From a checkpoint of a small transformer trained on Wikipedia: 8.9M parameters.
MLP neurons of a small language model. Each row is named by its layer, matrix (gate and up: input weights) and neuron, and shows model dimensions 48-143. Each number is 128 + 32 x the weight over its row's rms, rounded and kept within 0 to 255. Numbers have three digits each. A neuron's up and down rows have the sign that makes its largest values positive.
After each neuron's rows, "fires on" lists the tokens most often at its 100 highest values on Wikipedia text that the model never trained on.

L6.gate32:154146073132143156113142112143119116172127152113202143154155197165107136108130159107117194153158147175127115110148142160157085106159134086128107094136129068100082097096146124088127072117150107125146116092112188146132154086126134122090109156130144113162155125150135160143139150153134123149
L6.up32:125137135128135133074151144148092145162171072096153143134133143114111146126102145140151189152183046121145118092118093053148165132117144144169148083127113120116144093140082155129125050158098150156124097167141178138153135064112169110124163145154140101132182111112129119174127129195134154123
fires on: " Le", " in", " a", " le", "le", "Le"

L3.gate503:115150148171102128108139152130118135171157126148152063148146103163128134124128115073095106131141128107154109136106132102124128180181142110117106059167072166162115132102176108104081104130148089147138150179050111077198190198093131104121124121159092137169157154149179105135193156172140146126
L3.up503:120125131133089132079102138154114140120137153097179134117135121161141173130081135162131059035099110150111171171128106142142168201198154119146155114158156145156128136111109095154137156094078082102134107157118143101178119173165161120152144192127092135116118164073125179132165130103111111163
fires on: " from", " From", "al", "ris", "From"

L9.gate345:121092168090175080115110151168106162126111100157146103160123163173145197114135154134115111114115088106104047139138118126118129161160163163137188088156106111112147155141135167114104071179168169162150075130148155145133115071102144132129161165110151073133127116131096088127162121136126126078
L9.up345:117088142133063165116165085178091091115146110075180108179093121118119151132139128111146119149119124135112089180089115126109172152061118189147121126153146175086149093094075115146101105191076123169140108173146138121132089104141099099145087135132150138161170163144088108226081096112088162118
fires on: "-", " de", " A"

L10.gate330:129161103121151128133124154096122139115218119083162115109164145162044121128174155172100100128055056129130117163177131102211153126134129156154108144136094116076116122108122113097131138116091151088132154118112123088166122167118094116157153124081109132121181187080118130066181147149152123106
L10.up330:088071145139159127149095156099132135111194105092089162144086088119137103093212165125128153099115059171124086057114111117186160059173129134088124130151152087071132097088162169124119132116136147154111132142139099131111129121147151047180130104102155121084178169081152179141153123130133146124
fires on: " G", " L", " P"

L9.gate296:179147091151226120170108145158138091171145121130116133085125104141101175164119135160083165099168145124043158098137125163090148128118153126092110085166091151136113121154119072164074115135110139117090121130171142114076056119195169116138101209101044205124114103148125110120087090084133123096
L9.up296:125062121106155131157114153149146136148183160128147186096068185220147192070149171153150145141110091166109163149128112100144129152145126096169122138117118120118152062083117130106113193111146111137080111164206062102125173159130143162094196154135105141143158120128175075120188118080131091125
fires on: " American", " in", " of", " United", " Best", " the"

L9.gate275:184171107141192152142072128096113129120212112130131110084159134142074155103086168138183159117109136147103144119119089145103180109143079095155122145147126133138150150114114093131115150167055175134155133126140157083134131139196143116142111183144154140104088168132067152105175126164144115114
L9.up275:060080149122163120133132131139128148130191109184151159097135131116119120108059143171173148118159214098174079131113114119104135080116130114177092141125154158144152097066106095159115120178175098099151140096180122107125155152123160168154093147217169146147123153098080156120157103147153160131
fires on: "\n", "=="

L10.gate204:118093199106162090134101138189135123114126185086183081151166175137058143143130068083157148113132153102110093086071154150177167122121114126128132124143116124112159116185175150097110139100118144119154079131138235135177105107133147116084164147106148144168123114123146177144132111118104138142
L10.up204:128155126208163091119114141169110146148120107124128113108117115162097194147105105090123103116122168100106132097048167110133131167101126186118127097179105188137164137193120087135139124170049169126083077155093111106184092100106167113140106110131119166153152091092118154059177097153087102098
fires on: " de", " in"

L2.gate318:110147105103143158156145140116126176109143106110093152086129097119124124174150111109161092119124179103111142089185156113154073119147141100143126133144114056147105117120093170072108119120048092074108166130081163161093119135131151180117099120124136095140150158111089177157052140147098080145
L2.up318:116200094094145182093111142180088192136138099144147191126136116097143078103148097130161169094160116142105160089178111175168158138115138132157133140117149070107099165118115119107162102098163102080129170145090164120166161071095134175160144140127095070184175191087111072098156116099121125142
fires on: "s", "0", "8", "l", "-w", " ==="

L6.gate113:075107133146122061060130092121103197195125086146099153149106132105064165113127082156103134160168133109126092083140131115096110131185145124174211102159151123126147124193186105106131145136079127150141170150077217130120086112175100137124155133094152151166066132148086169093096097106121129117
L6.up113:135106108124126183147101094129180146070081153081158147099143049110122124150091153108125193176155151154080127099083074196083121104152059171096166137146160151076069101178115062159121148110092106137104128122127148205138128111112140157164062101084086107138178094077118123139186137138155075138
fires on: "=", " in", " on"

L2.gate317:124083146174118108156046104150170075099089129097102125173097109119143104132048164115097125119168138170115171121159140155146129113155162096099097110117091139133054228156128155108148103117159159161202116105094137130134168121119180091083121130130076110101129113118192184105103092134094132162
L2.up317:132089140094135111099170175118096133121128150094134186115103155203171116121148113096116078128096139100105150074120119116076141091096176091136163125117080144130186119142182163104128163163095098121133165163177182128111165115125134142127126154142110152096040127117122068061154149160179127121
fires on: "19", "–19", "18", "-19", " (19"

L4.gate466:120144174155156116154133163156069172138119141141087186166161136222180148172082134127151184116186071085095159163091083088110163152133098163108136088112130091172139177161091084157153142086093165152084085135122052129111200127137115143160138132156091126150132129211167120124110122111135133142
L4.up466:142093134129162104138178138113134079115130120172121134134071137148099115087099126139132121173147097093111168138215116132131149128110110142203168111131140181182113094115048136176117125099187129124160131117136082129132109141112099091104165137111091119095160156153131092106120122115183125159
fires on: " of", " in", " on", "ak", "n"

L2.gate15:109096187092072087116149151099139142151113167130097155106127143055135061150146107139145109090151123076151149111121121096144119104128165125200183136090097136185128096138073127091108144135098191117169189117139171138180086090146162130190168086128094097119152099086144142119083135089094084169
L2.up15:105195081160054132128100131130074132126079082096121109070152126160133140127115072098057135123117171168164105095135157139119179144094102121137168095150067148131184099137133122067123175180147123200098074097101115088138111080099084111116160085060137147180158093075055114070153128125171125126
fires on: " &", " and"

L6.gate201:085096114143158138106155183133098129105165180107171178153114145124080125139063096084177130127090160109144100155121153067124104157165088122135127154167059125151107151164102166142061135129087077111153076091116181085160108155126073083103153166130166078203141155127133145130158150133129182134
L6.up201:127175142100133157124190114156148164144121193157151098126105163136141144104083141094170149175095170121163133187118144092125165080134127130127218101108072106104119163148116085114116151114144093112160103167110131117132078161108133159125131143082194132184185139076141124119150164099166142084
fires on: " in", " at", " |", " from", "a"

L9.gate234:092082074148154127119121134071161090160110126105149152150124076130159108077111088180134123144195093107105166080132025113138088158194130118181146150101118176146122055097143113140153209104135091139159099121109123106070111119137144088191144117130120132127056114119120180137113170134152133133
L9.up234:129135112108160116151136101111069129176126154125122114124106139101123128101137135155139167124123102060195124126166127214164128103098126129132181147095039094126145170184115144126192109160128050152101136096082189110179113119074165162188146131105094112124157109194055088100121147142082145160
fires on: " I", " you", " We", " we", " El", " E"

L9.gate404:129145126107129109098182132063157134129154110083113120151166187148149136143159147109129135169125187100110157136143090094086112087159085112102155110110105123155097203128095110079132111143193092110115202104091134155137127092071123100068115107163077127150067103063118132067135140065077136135
L9.up404:122134111181151076084132151127109094144154106131074103103125129201171109122126131032138091163065113123081128101149168142106167134129117101119109131192159176100108163085138163139132155135145088109140127120149156117147136049154178140106141146157078118090104145129119070065155127142144078146
fires on: " (19", "–19", " (17", " 15", "–17"

L6.gate250:172111136080104153143128170153134125144151113130116128107071122131124120075150153106169161118077176127138084168139138129083146121164118127121183108111174143175096094144108181123095090145130103129143135100123133145183127128150104122131112140201092115144035132071112105096089095062124132108
L6.up250:139083148136183132093094174210118129126134167138155049110114139164123155169144095104170089152087127131121115131065164180182134095143136123165126215135108133119174131180117119180093093124131141125127095089120126165125172142110114151136178097141124176172140118128153133110160183148139177110
fires on: "l", " Bl", " pl", "pl", " Pl"

L3.gate411:151107127152157138164107176148131125151138173184106085089139164115175117151170129089124167089171112122092184160097169092153122091120103103188134140115131132083134134141109129135060130185149187145056153105156142197105112150105125140145155103132105144099112090092103139121060122149139141079
L3.up411:142122126162194115108152115144080144094128088124085119134091177119124124182172138124158136099137115146098114116129128102059121105134130063077110134127088213081130098130121092069115127137148110106141069134064150120154152156094071120161155101118107130136071100087147108152197114152114146132
fires on: " and", "av", "u", "al"

L4.gate476:133139139126106112136151134089164162147168109109146161156180141153146131099168073142125137164165154076096173151133102063124117165128127116119137110093156189158070137059139095198065101140136135075151155156061151131126079124066161192127188170156163143161154130161153109128170123113199094130
L4.up476:143178177086093106139137108102172152104155095160141123163153137110125145132140158199110171206170141151099172113074121097120114099111168122098163081146127124105119124096142075157078153133086119123172119160120118147136201161112153123169130187173134160176085105169133102118087104130172143189
fires on: " |", "ologist", " present", "or", "ost"

L6.gate294:121127157149111105168158135135121145107109167157138157172106189250142152148119089169117096156157111157158066054142141140082113123130083156080080097149114146126102164108190097113127030094148114132162119115170130138194078098176098156147121115106074171107163142113093171156113152133120151156
L6.up294:119155131181107053157104092179142076132133128111130118145074162140132154135161097052114116154150122220098126111132177137127092179152129144122129102086131095153102104165131108160099088113152157129149111154147123175128069138142157057141095125082144113107122168118136188182166118110131088146
fires on: "ind", "ad", "end", "ing", "aj", "z"

L4.gate99:123112152115100116094152126135139134123072108146139101174113137120136139138132099174149131109151187089154137051079107122091115192087145127104136143133119163160189116083149068138100133165151120115165143142157118151127152114096158122133163119147065142091129113185129093089181069124153085156
L4.up99:148130142172086163131133152158125170106084160102137087189164117142181160166151136127127119125165185097171157064044135147081108188100175136105115119110112148123178072107169134169091096158142094130184127109157128144113115111117166140105156108106060103072104134184131084115153141161147102154
fires on: " from", " who", " which"

L2.gate90:114080066068092151126130095159176151132127095133167109160100092145135125122081123130177171121160126132075149097065112110121105139122142110125105085117164167136184127125136058190164144140135142130123088101085203117155109180101174149083198183133088127148147116109124097089197093165107134138
L2.up90:136084098148119100080068151119059166156140156145134122121128113176129120129136111124134100143112115075117127112188139042107085192140142124133114090108162142165164119124169116097128166134083173127131166144112100098132139155116193179170091156184126159133120191140125127209107126079157136209
fires on: " |", " from"

L4.gate15:114115166154143126153053140160111090133119145138082132115198158125145122108096055039226145121104098068162218087136108089123149129119130150093128122191125144121166121144155153110160115156160132080122139084148083211139135191164084149132155138069121124136113114091098111136093107119087107102
L4.up15:127112148121113180132181142120138159141041170135085098072107153100151082179117093154103143130120125088139113092163102088111120164098136208108181086070092110083145137134143141067108184112131173139141117095100093051117084153122094118161137168121122174054106119105114150022133128157101131124
fires on: " and", " or"

L6.gate302:095074170106171090202121120128145123095094167153103143131129118175126111097107118123078154126097056112146175152141112147119094090088103145118178089135152100178136117170133142112098158178073124056150108114091168144123126191161183148103154133122135138157072112074105125105114165082149115138
L6.up302:094140099111115102187149154128092164098099079209132113157146117137133187137159166175138179114097160106150150173129154068142115088081163175089086109094120172171093049095139121115110163154120118129141184107139097121127076123099128185155111113208113163148134114019168089106120127061073133172
fires on: " and", ","

L3.gate27:113152137194186177125122111170075108176146080135127161121116121138151120125160144144150208126131136106157115147126131157075165177065048168104116101067102120125110161044177116080142124145128147162154151170100155112166182170135127111168042124100096122149143144171120078137145107164118115132
L3.up27:076115125131130157120154142110145126210141114112144166159144173138156151112138116098172167114119176088136119102140135161137145153098138166151131132158129163161158082078137120099114045151094150058098168129125051143108125189151145113176112143106038157100157146121097140149120162190177100123
fires on: "\n", "in", "\n "

L6.gate450:133165155103101125108177106133142148129033134156107114185103121064108121168064098073099124110132150124127035124123145105115132124138106152173156116180091161105057107174206126112071109166124171130107115105096175140168119145116193160148098164099103162197104174204102135131104125129140128152
L6.up450:170118151120126110153136088106085097153084115117161137122146058183091139122117040069123152187096138186079148130070130110129052080103136149111107133171111143136090084178125112151142122119112132128085115082094108124151136121143152145092104108117069119146151157113092145076111141079113142173
fires on: " in", " Stadium;", " School", "ed", " based"

L6.gate462:152081098122099087219101132183142109101105125167080110153170129131104168051130092082091157118123142061119127104087131171149125128161097082143130135131141063055126174186132164163116179112126165101103165070145115150139151080154131126152197172185055134142158118072101143110152115063127096111
L6.up462:115153125176167113144093104132160129121121079199123092195078090069124102157088148095118108181077175064207115137129133132123149129116101127185114156101139153121116138151107144098131185151102104077152116095168116135101120119151123150084137175088167162132113093108104077098158099073099134164
fires on: " =", " of", " et", ",", " &", " and"

L2.gate221:149130146117172151117121147145129152139147089172114107082185147080142094109147161143165160141134169101182110184084134159102131130150069146077076089132112106112125051073111174127112088176141118131114106107167104179081131146109099155035027169123107123164168145156105088142081101135170097117
L2.up221:104134143086154132077144138124057153144093070150132146091157138167198091096165178123179153150184129113181143072099144105145117141193112099091115063087168127102156124093091121110169175162105155128105080120165130153171127148181131146130080127112079134083177068125109075165157123172189146124
fires on: "\n "